{
  "n_layer": 16,
  "d_model": 384,
  "n_head": 6,
  "n_kv_head": 1,
  "head_dim": 64,
  "d_mlp": 1536,
  "vocab_size": 5277,
  "activation": "swiglu",
  "norm": "rmsnorm",
  "norm_place": "pre",
  "norm_eps": 1e-06,
  "positions": "rope",
  "rope_base": 10000.0,
  "rope_fraction": 1.0,
  "qk_norm": true,
  "attn_scale": 0.125,
  "bias": "none",
  "tie_embeddings": false,
  "parallel_block": false,
  "init": "normal",
  "init_std_qkv": 0.0281,
  "init_std_o": 0.0,
  "init_std_up": 0.0281,
  "init_std_down": 0.0,
  "optimizer": "adam_atan2",
  "lr": 0.00131,
  "beta1": 0.9,
  "beta2": 0.95,
  "weight_decay": 0.28,
  "lr_head": 0.00351,
  "grad_clip": 2.0,
  "warmup_steps": 518,
  "schedule": "wsd",
  "decay_fraction": 0.867,
  "decay_shape": "pow",
  "final_lr_fraction": 0.0,
  "batch_tokens": [32768, 65536, 98304],
  "seq_len": 384,
  "doc_mask": true,
  "train_tokens": 469500000,
  "steps": 7772,
  "dataset": "wikipedia_en"
}
MLP neurons of a small language model. Each row is named by its layer, matrix (down: output weights) and neuron, and shows model dimensions 64-159. Each number is 128 + 24 x the weight over its row's rms, rounded and kept within 0 to 255. Numbers have three digits each. A neuron's up and down rows have the sign that makes its largest values positive.
Before each neuron's rows, "fires before" lists the tokens most often just after its 100 highest values on Wikipedia text that the model never trained on. A number after a token or word is its count.

fires before: "0 " 29, "1 " 14, "2 " 6, "| " 5, "4 " 5
L10.down1067:119104128125091130108124127142107128102129132067143141144123158119098089128195132109178179126099112130096141113132127100103132152099092106148137161121119127147119120110124139141126099100146091171102134132120133154084157106168136101159112129161130111175141124152127166121118145127121099132

fires before: ", " 26, ". " 20, "." 10, ": " 8, "\n" 5
L3.down360:156117120160132135110093098111126105136112122102126103131195121142125142090123141140131120128138167137155155133152088107140124167148117120110145107180163115156125139150129118143144150106137149143147130130105142133158092120146157101119135160158107124134127154184142167140078080172156091140

fires before: "s " 81, "t " 5
L8.down352:122125132141126129121139085161138130088172146155125121097119129107128117096141161161114152102148118102123157104180097103124071135165123139127102152107154124175150130131148163106128129124152127175090114120137120119137144143111149125141141077116119117130128141114156124148142177127115114084

fires before: "| " 32, "|" 23, "m " 7
L3.down1342:157124133159095136127123173112132116150115124134117144121133118126073138139122134126107148146098141146109133167148141119152100116130137159178140176140109163126094121141126074070128117118163121125135125122121095096163132141100118132130116139152167137134084130125103134134134102075167122153

fires before: "of " 35, "and " 11, "at " 5, "in " 4
L4.down889:111124102154153116139151144132153106124137128118107093121110164149203199145162173128157114137091153141106115160164133116173044146121144135141127121153148151112081120122124149154129158142150145145127173141154112150127144149123148140143124136146133125125127161137134119130115129114168133123

fires before: "| " 51
L8.down426:114122115112105162141129078187112148152153129113133091123128115132146111108143154100127145106118135128115128171117109146164133104147119175104086125104123130131169102136124129065133132114105156135119109114122115134155092154125078157128129145172163107132118091148150149111077148149136137124

fires before: "the " 34, "a " 9, "\"" 7
L8.down238:125115133138159126110131201094153154124117120176143131182110122096147108132146134161151123131108109081121109120146167127134070157107124090150168128120137101102121134126106115134141122156101121145107139144172108122150153121154117102107109089161136135077125105135112116106167138142159116165

fires before: "\n\n" 31, "\n" 23, "an" 9, "a " 5
L10.down360:101106130118148131113165119143117100079120153153146116083123113134154151143128123134160116121103081118088143142141158142146145107131156098142139103117127079145112123174093108128110126149103127165117163108157104142123116144150097139124124132140128130130176136159119124138100141110132132154

fires before: "- " 43, "    " 13, "  " 7, "100" 5
L10.down797:131147129115162130118158104129117136102194125109128099125156128138119090123109131149145134114163161144097077129140153076114066121110127151102177139145144109145169150110118117108145121137155128136111060104159121130163131192122108141149129118123104123087098190085137107139118106126105083160

fires before: "| " 28, "1 " 12, "|" 7, "0 " 6
L10.down1219:123135123120083166155142143138073116155119134128093148106133097144139130113123126128125134117141098109138133159120165120147204163126154133096123141122135164120108139125176082137148136121148137115128103122162092131134123131129160108122140134168150136128099150137152121112114144139158169171

fires before: "- " 87, "N " 12
L10.down1056:130099134118165126116144089150126143125132139139124126127156128130117097133127141099119114105111144113080109134102132120134000143151136076137103097116113123156144145143123109164131144122148136142101152122152136100141127154131145139115135133129127100123152131122169143098130084138130155109

fires before: "\n" 56, "S" 18, "y" 4
L3.down384:140146143131132194139156123104163158167111100151111139130163141147110149113129127131085149126106118129149108118114182121169187098106148135135137156146122126139112109159111139072131129143098151082119199091106112140107121156112144134151180118128162142129153076111134107133141116129134118157

fires before: "s " 59
L4.down982:135140081141149126098152096125116142143150164104102087155079127126125133156103138151132136108119108108133093145129131117135103127110131147115155185108078142166167203148127141116108132161123121155111128115161142172184129155135130168158140124107099101108156106123150139143151141127147128130

fires before: ", " 25, ". " 15, "." 10, "s" 7, ": " 5
L8.down1091:134119134084154132150126156115140117112127142107111121113121197152151148107081111164118143143114170170134103135147171114180119108150114083132126139129111103112155132128137124154105148096156139147147155161125134129107097131112120141137140128130119130166095149181157109138130110113107120133

fires before: "| " 53, "100" 5
L8.down1045:129126110154124145136075106145142163112147152112119153126162091137078071168115156124111113137098107120136064139125134110118180167126119174173119116143154143100110094137136115155138138135083162134139134110093096111133060133128135132142131098131093129104136118106166138157122122139146167151

fires before: "| " 24, "the " 16, ": " 6, "|" 4
L8.down277:120134130126084119136141107143146132114128122150117138148127104090111132121158125169116135153128155124130114155125132123105074128125080168124121107142146099149112136170133147156154131165097110114085098146123125086138147169178146100110131105154131097105124135135156126132120129127118148119

fires before: "." 27, "," 24, "; " 11, "+" 7, "st " 6
L10.down1095:176137093148131170129116127124153118124069147156147115120134047152125103126136135087093210142163144112155116116125136130103144168124136158108114126159115166126117149149128135173103131133154103136117145107136128118175139118141131122172092119108156116133142141135187132134123136134150142151

fires before: "- " 99
L8.down901:125090131095147095159133113169131135136126137171149121109162148129094101175138105134121098131127167093115131140121119067124032160135113116150103102102139144148159113133126107168127169187123102137111139158187123112114111125127157153161142153132127122124156087100158131090128113138097155088

fires before: "| " 34, "|" 16, "% " 4
L8.down929:118120143096162125077150085139111079096127114144118113126165168081124119121162099107160149094104150116142123097115164178114084148115122100134136134138112091112132164149126141132153141125109112122126145112129103082122140117105126158150119088125148119125150115153129108131178145129133141114

fires before: "| " 25, "of " 15, "18" 5, "(" 5, "in " 4
L3.down371:142092118132127114119126114171120133117144131139143142102161137155160155126149141162171087127141117102108167157104096112136080169173132178094129129132119110132110134148117129154117117125129127143123112140145127136093113123145145096143118148115091126103159126125125144118124094110107106156

fires before: "as " 40, "to " 7, "a " 4, "for " 4, "| " 4
L4.down1523:100114134136135118125138129125123117111112127166137143167154100107126132114158121143099113064125174102150122135176105114130138107106097114113158157101134144115102123100119135151135144109202149128110114157123202102072092132120170123091109133146127159107110128106100130097108149132115129123

fires before: "- " 55, "(" 5
L10.down635:127080136172126148121136105112128144119148120137188116139077147143100120115145076118129059127134133119147126129134102083135093145134078107174110096124113126125130188144131075133089117116117170159138161136127114123115137153089145138118082135128113132130142101134133158121146087156105115093

fires before: "\n" 37, "\n\n" 23, "of " 5
L3.down553:111128096118133096089138092130128099117142146148164113169124122147168131145107144103132162106131116128116129117114164158130144122107132134116110104119078121118113105133095188120136140133118118182143129156165111105131155113172117171095114126106114130169160124097146113120141121125151140106

fires before: ", " 26, "s" 10, "==" 9, ". " 7, "s " 6
L10.down1482:106052113110112112127128102127135142156157110103126159114081108109124167116104099110117089161155131136143156097136123115132114120156144160093145120141124136075137166070128144140108138119143125126156163144120154155129091140137183189093092124138102135144108107107129138142099095147099127143

fires before: "| " 52, " " 12, "household" 4
L8.down1112:065129090120099163130132103127131127096153153091145124139092137142134126122146113072112116083117116154104068090158181154140176138146136164137091111102141095137128119104088119142126139125119155124100155154037075103126084152134159147124144124105101123101133132146131081118139110126137123146

fires before: "\n" 45, "\n\n" 22, "| " 14, "- " 5
L10.down262:143143120093193141110112117120132130136133124153110140105140134097133112119137101126118138082106122155126140151121125107120000113095140138178098103132104123098116109130140140129101145112094125137114126115137158110116144124114110117129113124137137138093153153115112105125128113137109155121

fires before: ", " 18, ". " 15, "ing " 7, "." 5, "et" 5, "ed " 4
L4.down117:160130139136117114140082163112107118132117142107132147123134141119139099108105123125120121141130123152108149153146101130107118143137119144098145139165128106158126148121148115145109106117140135083130104166150136149123123109119153141120114125137152170125116146146115145158134121124173165166

fires before: "| " 52, "(" 5, "|" 5
L3.down1453:113099136080097079153110093150134113127105104142153182144132125122135089127159173167099115099148166104126107111118154127159118078116131089114142168133107137111130089156122110136169147093141100126161118150100120086130122143099093080110117171132157133147105130157136128101101135142114093148

fires before: "\n" 38, "\n\n" 13
L3.down1227:131103134161130143119096110108150139108136148123110160115151124128141152137138104141148130163137146094116103144114113101106000147109092159145159137163139142146080118097123141124089115115145179128162127102122130133125130138128125080117142119137118140175101144117104116147112113130107156114

fires before: "\n" 56, "\n\n" 30, "." 8
L4.down448:146109131155119135128135126126130137144118140138117116142113094083104162127141117086135115122139105153162102154123127112139104127163132120141134138112162107183140094103130150113125126148103135098137135106139099110127104125120131119160143124131127115179162096119146101147143128113164080163

fires before: "| " 70, "|" 5, "household" 5
L10.down197:186154090088132121053106086129106089090179113154155166111137133091104132128103117143144126131111119114091116150123122161131164105097144106128144169137104119152095141114161111146121107165162138097182119116112104157119120100136170087143146116128138203156128114117125111151085137132151124100

fires before: "| " 57
L8.down1245:115135112125136170089150121156100138140132105131120122137125112141094122144116093158157121140109103141165135126110120121127174168158129163170111117144158137104132115071154065117109177128099123073116139161131113168129147103108178143201150120100110121106141133168103116163106075121105149120

fires before: "9 " 18, "9" 15, "anc" 6, "8" 5, "8 " 4, "-" 4
L8.down1327:142097071125093142084067120130103128144155099127120153149113139106110153132099124150154119164160129157149137140163113107110129090139120110120181134174088163127108144145169152143117134137113133104176145172092135102159114104163152162139097125113113109145134095093101115122127133094096129156

fires before: "9" 32, "9 " 21, "8 " 18, "8" 10, "7" 4
L8.down451:119121114123147175142117150152134132105120114090091113146118145176093167112138155113157097067137153150165159116126118128121095095136128189084191089131130145124108108147125169119107107120140119160152131137129133114124069129124082143130146128165113146082221109149149136141164120108123126139

fires before: "\n" 27, "\n\n" 24, ", " 9
L4.down1166:111105103124072138150128076109126156138173090142149105156141175115143100137099059174157154134108178124116094173119146124123076125118134115133139126176130122090118149132107145155109094147150143111115121145141126154145088130104179111116103144113137145128116148080132131132104128140136134164

fires before: "| " 33, "(" 17, "and " 7, "|" 5
L8.down542:163143115112123107117164164181130149142123106118151174146134113092149124128110134130079116127109142101129139146125126139118158130141110105096139123106132133148128143135124126144117141133162141102143112154151110152119118215119138127135101118139118095138126117121167159111115137126152125097

fires before: "0" 16, "0 " 11, "1" 10, "of " 7, "1 " 6
L8.down719:167100104139077139119095147137167103133119128099127142129116140121182116112150135166135119101121121123111158148131110145136173119145136146126103166128119172120154107118129146108128134156158151142149117162122166145111119112141145097139137136134113141114116114160101137149114120106138171105

fires before: "9" 33, "9 " 20, "8 " 9, "8" 7, "| " 6
L8.down96:129153150111169110129114137125146134113103126149099148148147134128113107128160113133108163127128125138144114085097105143118115119122163133100119114094166117133133102104125103088129121176096119112174099155170143086129129122140158122144169113149162185125132129126165136126153093110116106140

fires before: "| " 46, "= " 11, "|" 6
L8.down499:160110185130053161116139140088110100132122119125154140116182044125153117099100135089134116156043130109124137158145139120104081159127090107128143164092132128126096102111138083102136131115111123145153151124143146146160120117114135102132125126100104098138099145192091100138099089141149110117

fires before: ", " 19, "s" 13, "ed " 9, "ing " 8, "et" 7
L3.down458:145098119133098127107122151122117125137134141110136125117103122149168155112094077091105134131120122123118136148139126135131222087141115121132139128126145135121134159102134154107132137139129126115153142134131109134144140095129138151142100130110111175145117137120115140149121117139132124135

fires before: ", " 13, ". " 13, "al " 10, "s " 9, "s" 7, "'" 7
L4.down1302:141109132103139135060138134108139105104185087155123190151132167128153133109120120140111092153109144138097115091095128129151097114124115132107155097111113122115132133123129142153101131096143142089147101115140118125121113116154131141126116124118066118151101144142127124109132116131109118094

fires before: ", " 30, ". " 15, "\n" 9, ": " 7, "." 5
L4.down329:148104112131121123090119104167118094110177096142077128150123120129128131131166142162085148144154131129109129075109161134141162132117128125127128120168163141128111124130112137123152140157146092127128145101146187141110145101153114121080152124114074112139080149084121166162073106144090124130

fires before: "- " 89, "N " 8
L8.down1529:135124156113171111125141140109138123118147120134183110128137144150095108139136132169100140106113143119107101132078105094133000125149124136132100155164082157148163108107138148150091161158130113136120115111171145112124121144134133140133101102137129122105154118139142130096146133131152159102

fires before: "0 " 17, "1 " 16, "3 " 12, "2 " 9, "| " 6, "known " 6
L8.down480:136113111173122149146133138129115146124118169150117125169184108134150165069122117085114136164144092187148168149121135128055087138132103138127140143180153136110106111098109131135098137113146124180124122137115118099083119101113078145148136144122134107125105143129094171128134127111122155140

fires before: "- " 98
L10.down647:116099145107155103178140103140165154130123116154114123107167121125116099142090124097130104124098148120108133131121117134136006133174131087145103105121120139151167121152138112192129173139106133150102167153168149112130128132140123133129143127115146117125130147121175141086122119139127128121

fires before: "\n" 51, "\n\n" 18, "| " 8, "and " 7, "|" 4
L10.down1393:105142125146125130110134150174115115138146123114122105122137109134169116119128125114117130137075107111129125147138106109149090186139112113111134144118127082145121093163086116134133134135162149087152143137148110172144103112106153116102116137104091127146152117148169136126067131109111147140

fires before: "\n" 59, "\n\n" 41
L3.down171:150093102123119138087110113115145115179108159136189137110132137083121119111098137122171141149139112144173147143154105114148090164103126124133139121111161128099111127155162131140123153134082145158135137130131125126126136095117105141137130106116093141106155100144119152127147122123113117125

fires before: "." 23, "; " 9, "," 8, "–" 8, "2 " 6, "| " 6
L8.down920:078102123155080141105134093106111131112125073131131153147142105133138124140163106141111111083102146089096111118150155164173103122090113120126135157122136106172149138145127128165089122110146130140157121112130125146137126103179154129119092133132126116124101137128123138127086164175140090120

fires before: ", " 23, ". " 17, "." 10, ": " 7, "tic " 6
L3.down820:153134127120134190134149162125087156127117133128134139125083158139124143114114127139143158149136160162137128123118111118186120121107091127098125133181129110116157146120090137147124136113144104118122111101147102116102164135154129143179161143087116116143112159154112137134149081122134145118

fires before: ", " 26, ". " 24, "\n" 10, "." 8, ": " 6, "ally " 5
L4.down797:146102155124120148148141157132123135122176138116106148106119146149126121099117120143138163147126128130136150123134126127136028143160120168127111155132120101130119130137141106113109122097150153131113155143128159142105128140123130171172130121107093134119111083164136138122119121099159111159

fires before: "| " 52, "|" 7, "." 6, "1 " 5, "," 4, "^{" 4
L8.down1450:128074156125123134108119116097119115102161125100105133135125123120105120092147123126141107118135116101087103126140140128128084141126151129105102165128102144135144123125162153126169138091140138134152123134105116123149170125086119118128146137122132110152142118151144116102127149132150110095

fires before: "| " 30, "|" 20, "ft " 6, "years " 4
L8.down973:171126113142108153137133130070108132126132110116112109163140189135124112101151119111103154172128128122101142142146111153143110149136151198067101097130100104140126159129138112123159148097129138168123105114119134142123136125123142111111126136128129164122149136163154158112134145129155134144

fires before: "9" 28, "9 " 16, "8" 6, "W" 6, "age" 4, ": " 4
L8.down579:117112122102124103122132132104119127139141097088107148156109135134135171143127115114160126092118167152133111147195115135125147113131079181125150092121122158141135115153145123139170116158155125134114114124149142117180102111152095149133140131119111180164166156130110103133114146113145113156

fires before: "| " 53, ". " 6, "–" 5, ": " 4
L8.down404:132090148098145138118135114137175160114114094146097114175104127088149106117135137135101106129120087144156115174098150113139154105092140125173128133171156186131101133147126114149131124115105095120100131112131137147139161169108090078110138131128140089150153120117140205131162133114139138171

fires before: "| " 48, "\"" 10, "ter" 4
L4.down1446:135167112116138165144121138122106143090158122138114141173153141073106133100122103121090161147163124128097142154149116171141131116115133185129106120134137138166144081129108142140127146101163138118119149142105099165140145135182118159122099161123108110146168150163154144096088125147108103119

fires before: "| " 52, "|" 12, "Oc" 6, "January " 5, "." 4
L4.down306:145144136130109138142124126108120083132117137087118135154099150118079136116149158093129124182110116069120141104106126143114097106142176185089112114129109139162148133120146106123174136095137102135134123108132125124179097093118138103103116135135131090157110101175119103103120119123118170126

fires before: ", " 38, ". " 19, "." 9, "; " 5, ": " 5, "ly " 4
L3.down777:110112145099124135154170130118093158118122121156097125087125131108113161121128120149086095125102168131123147087149146132173127144141061123083125118139145140133105173135133115113116126095157103137106137119099161098102103112117146128145166136121152127105097203131113150110140103131166108112

fires before: "| " 26, "in " 7, "(" 6, "." 5, "et" 4, "with " 4
L8.down775:087149113101119159130158064183083115170104101121132140136171157129076177098147147121118132131127104115124151127155135152130188143215113118126092148094119112132142114127113127083154134133124096149163099086155116132173166157164110135115105112154116089135116111131146121142133136117154076108

fires before: "\n" 57, "\n\n" 43
L3.down764:082158111130162083116137119142161144157114112151144101133142138172145086107129117087131143122146083119134132131110106111161113147145115119135113124102165113154120098101102126139114143099115148148147147132137124153129122150129117144093136144138146129114174105114153156111136141170141176144

fires before: "| " 40, "|" 20, ". " 6
L8.down1366:113119136138130131158138133124130139137119107119120130080127105138113132137188173100167111144139120114133147104119118164105200092106163107111126097170141120123113167124095103122116143143153138084138145103152115142112128153137132111134124145123154117148111122133140121118088164141137148159

fires before: "| " 41, "|" 14, "1" 6, "(" 6
L10.down940:140131101150091101088073092133138113130128127107127170127116166111119144122083123151129120143116108155141178143120153108127154140123112100134141126143138124116153118132128121104114121143147108176123078140108137128122112162116088118149125150130129163126131120122131113101121141126130122099

fires before: "\n\n" 30, "(" 17, "| " 13, "and " 6
L8.down158:114105155158090131124104110125114087090134134138123117150104111128154148155126099141135091196132110111117134150148124083129074147065166117127096105094131122110114126116126105132140141139123121115140126117107141169109140146136142108115143109141070176093169174157123126081136116152141137103

fires before: "\n\n" 35, "| " 27, "(" 6, "|" 4
L8.down604:142133150083110111113141096095114108125100076140153105117136179107196095144133137119121112111126095135118150138153114123120010141145120134105122144088095171112103161119134148101120128169109124123108130149160122146106137173150124157118109160094090152138137139115125123150172107170091100129

fires before: ", " 19, ". " 17, "." 6, ": " 5, "\n" 4, "; " 4
L3.down1403:120083105139143162155122141108112130104163119121118101126167129145166109124123171153135135160151082133160152139103127142106084099136116104121153122123146104146161091147128145134099108092124134127149153164113124140087113130154102165189139154135126135120121135112135152115108124113132093094

fires before: "| " 43, "|" 8, "1" 4
L8.down162:108148115120082140140091129131101145137145101099124107124110183126095123085157161130113131104114136148138125136111113094161108127124152136109105120134171098158095147127122133093159153131180102122132152131118114131153151106159109152141127148149140111154110130128152149082131118136107102150

fires before: "| " 48, "|" 4
L4.down1427:140113170106101100108104098127140103120122122126121126124120135132071123103153121113142147111122136120138144077148126119131159106123128125097135142097065151138162164149097153118173125124150142150155144129116133117121121160124087121124150127107157142120139110132132100110158149129135115074

fires before: "\n" 70, "\n\n" 30
L3.down94:175168110144165104084149126126165095174116140135186121129120110128134140129107129112133120130122121127143135127129102107134131144114108120149103101103148122145110099119072154157110159112082144138158137132151118133157082138134105157092135121150116112126190084127123111146119112139144125145

fires before: ", " 22, "\n" 21, ". " 18, "ies " 6, "R " 4
L3.down33:106147095149136128105112137134125133110156107097119131152137166140074124129112109140100158139123168163147151113117100146123228131119138147127157107204163137128132069092114157155084144121139147116138115140117108163129109133115166127121140097119108109109112111131138135140133098134121129156

fires before: "| " 54, "|" 18, "|---|---|---|---" 6
L8.down603:128150132097115159126102132140121137116082118116111175126089113121141128115098134138114141148143140121123126160151131117114119110110186144149141120124136127070134111142114141086113138141105147136124144124115124134128104126127164100145136122098065165110130157102112147122120124135133136121

fires before: ", " 46, ". " 19, "." 12, "\n" 10
L8.down50:111146121115126132136135115111114114137119104144123117106150156088128132128108114139101156163142129131169166151139106129196064134098139114136173154080137109135150103113152089138098158113116139111154147116089168140178143146112145114177137101105123156138110105114166174102083103124132130152

fires before: "0" 20, "0 " 8, "(" 8, "ances " 6, "C" 5, "2" 5
L8.down588:127097117105104131145103102107105134123140112136166120126157113095140116139104129152119158126104139120130128143159132140155193102124122122127128134122117123137113109146138130130132179138126157115131160094127171143126117101167142107160126143099127124143145157168160149136098141069147148126

fires before: "| " 58, "===" 5, "V" 5
L8.down100:126111128134138132106126116111127130140139127149152148113112120115122119102153143131095146129151162134104124146080101114123110144135133132103113129163124114126125159144144161147152135133125147133111133114131119136118166115136139133152121132140124114161145164142151156106124133151179146144

fires before: "9" 34, "9 " 16, "8" 12, "8 " 9
L8.down239:103133094114204118135171120109128117124157141122122106122107068126116125161175111097166138147128127138152139101119133084142148112124185169173126090136140144119135118133121122168138138116144120135198108158114130092129136115093111146147157150131143157100159129140162140128131159060139135143

fires before: ", " 21, ". " 15, ": " 8, "." 6, "\" " 5
L8.down1280:124090152136128155132104089166088141157119139122153117110152125125161121115120123137140125156129148128141168126147132114188108086153118144132150151159113151097146138140147112129083159092128133123160143128172150182126142140139110139148111133104087151099142110121086146084113142139149111091

fires before: ", " 18, ". " 14, "." 6, ": " 4, "mother " 4, "th" 4
L3.down1432:103116173126123081153076117103140078109113141139098163138140118155129154139128124100079129122154124180105084110141113102144144130182102151178127132103150111139113117129128142155070128158121137124159167136175115137145130166097142101075118133115155158124138091136129160186136117143162121167

fires before: "| " 69, "\"" 11, "the " 5
L8.down812:083120104133146109114116154105129126119154108132162083150135142060112104149151139166111142136139156150164102111173138145125103093125123149125105127098154129126122167121162130132140152121194138131167142127102119138144139104111134118156106103137120112099095135113108159096129142139142086152

fires before: "\n" 72, "\n\n" 28
L10.down897:129125127137163146111126135133170174118127148135117132106126137138120118127114099101108159106122095150113102144109143092123000142106118132144107113142115122106112091138107117109122144141156109133137109070157136128135134135141128150106103148156150131095185133098121109128152136109118166094

fires before: "| " 52, "." 5, "|" 5, "I" 4, "; " 4, "–" 4
L8.down189:135130134117148106106116149109154148161118120123102089127114104167104095117114139104102087146140133117109112114132142111168069105117163137108120141134098116146174110120126157160180153129114142126146141136128158110113153120139132135148141134101136168132139093114128120111153153117135128090

fires before: "- " 30, "\n\n" 27, "| " 7
L3.down0:107071102129097099167097138122159139129100170122117080166130160152149104122126141134129153101085101113109094094123102104117098129133142108143111129139112105104155149109095132132078160087114137100166123124130114116138095122101106141155139100163155110069130119130103128104160124107132129130

fires before: "\n" 63, "\n\n" 37
L4.down764:139140106141129114115137135150145152158112128146176107118126121125142110101109134122124144135106089125129141143135107117163120153122160089144099129103168100163135108134095126147126147117119169154142149134149140142169105134117127161086139120141142094119166088123170127090114105134132147135

fires before: "| " 38, "|" 18, "January " 6, "Oc" 5, "April " 4
L3.down904:144150143140103142153146145100101103126114129080148116150128131086104149120129143099129119173121111080118122112128146157122129144128161199104105112167131138158114119124150106124204141088147115117146124103121151127180107087100139097152116119105146104159112115170129129118077137125115138143

fires before: ". " 14, "tion " 11, "tional " 11, "in " 8, "tions " 7
L4.down318:146116095107123106128120148174139117150124121119113125153108107090141170110153153111147153141136110144116140168144124148144211143140106123114112148148088141105107135093111094143137094143131118122117139129143130171111188084163129159110131152135156126135082104144131127140109119113123111139

fires before: "ish" 10, "ancial " 9, "ance " 9, "als" 9, "ally " 7, "ish " 7
L10.down463:128115103163173167146095134041090076134139144140126115088136114146147189127140141102165115167164152114101153137148139178122188141121123154150135107136133113124110122136136126106092124142128123145121164083141132177123116103118150144122153126134067101094136129107130123155103097118075153148

fires before: "\n" 66, "\n\n" 34
L4.down817:130113159118113108126149136149126158163152127143150131137125109141125083094107126120134155117125114082125137110156096100144157126130139137105095123106149112137128095155108138142098144125147156137148111140169178108123044156125075155085168125145131128117160121119155143107114150138099105129

fires before: "as " 41, "to " 5, "| " 5, "for " 4
L4.down650:110137141120128099122121120083078115107136137159173140154135114100132145112116155143125086090101161121152141140180140143132145100104125152124151193146141175083106175080109136165132136117162142120116120138128156118128121139127138126114129139164089135127122112119128114098129143148118127108

fires before: ", " 38, ". " 12, ": " 4, "." 4
L4.down220:133089142103078104103128130134104157121126119120087149137100121123140150124125112155089133107135133159109130101184121133149143140129098094115141094151151114112100143147110102099107134076126121132097145085111140107118131133088135110122136174138160148153074143125138130123137082126157111155

fires before: "| " 32, "(" 19, "to " 5, "|" 4
L8.down283:158129118123091128106136107131137095175112171128117134145156094160107144167124105081137113085147128124120155115098127098117126169108128155084174154129147123128136182052140105188137140103112162136083130080121099129112104137168098143156108160098110109100117153111136110096117108118094110151

fires before: "| " 60, "|" 18, "Oc" 5
L3.down964:132125144138116114142127119116078074159115149097121118159152118147085142124138140099129112198119083087133127121129130148123085107151142149097099108105104118176125109112130106134185133101133129106145115106159129126175088110123123121102133133136157087155123105187114107104122131145119175119

fires before: "." 22, "," 9, "; " 6, " " 5, "ted " 4, "-" 4
L4.down357:106124114146090150122116112184134096144137153144117093122097150124162120142137130132119117166123112110086130115146147118077116173130128149106137154157114102112153112133115118140106133100145081152106126132133112114136144162086071115136125110149136129136177122117150158100151120114159105105

fires before: "| " 33, "of " 9, "|" 9, "200" 5, "was " 5
L8.down1098:175115086137121160142136120158099126157109131109126121091118145124143109092101131157160119156123155158122130191119130213113106110105147145118134153089114143140146135120105082149129125112151153126145105129137167164153082138118116156117131073136113126101113121114118143129122125131140119138

fires before: "of " 21, "- " 17, ": " 7, "| " 6, "46" 5, "  " 4
L3.down847:106124150141159124160140112116120134122086177093102122131154158100142141149116164166134162086120108146116138067177117120105116130100132139115167146149205146154161087148104113128129106122183116143113105099116136162122112153115127133102136139101157133141145142084122126120152112121129120137

fires before: "\n\n" 48, "was " 7, "known " 7, "| " 7, ". " 6
L8.down268:144109150156119108123162111125129107163182154147133108101143134124193082169135093166167096137141150155119142114147101156124182121098167159126100145100123129124139179109148132176122138121139121120103097139138129154155104129162165137130097109119113137135096120173107138141139145103150108120

fires before: "0" 25, "| " 11, "—; " 11, "1" 7, "K" 7, "0 " 5
L10.down1029:170158107094127119088119155108083125120156122169126137167084152123132106130125097161132130118164115147158127121143147121138155111136136148149074151119143091081168118153157136128139136111132148129132148130145096146145132146124143138174106111133080136101090120105109098119088148127130104082

fires before: "\n" 69, "\n\n" 31
L4.down19:162153106146144099107134142135139139168100115135189096116139130128143113120117148125108162126120107133136168141153101122161146176116133125139074101094151101142131100157112138136106152125103145132130155143155153120158104144131130146076130130147114092116175075127166116103128146114146140136

fires before: "\n" 71, "\n\n" 14, "\n    " 7
L3.down1002:131177150130104154118152134101110140133099141114120131109082124144144133120085124118105100111118138192118161130131147107180054163105175116129111132099121112126118118129143092116099141089147068105156162123135119141130111163085198068137120097122087102094137144123161164101125101127087129118

fires before: "." 29, "–" 19, "; " 13, "s" 4, "ensive " 4
L3.down1051:129133132116127113155158126159101104158113115083152149134149052141135132154133145129127142167137124151133122123127114145151229165175160125101153131171155123096124139149154108099127159128152130117133141140121095065167092121093147116108126124146137099180143160137139136127111158117087162151

fires before: "\n" 62, "\n\n" 17, "\n    " 8, "===" 4
L4.down111:126167156138120176104139141123111130133104153112130133105083135136150119134080138135096108116115133152089149136134175127165048162112147113122106139092125104106110132151159101134119160081146072113137150123157114126145100155091181076137106102121106118119141151113148136104089117125134140137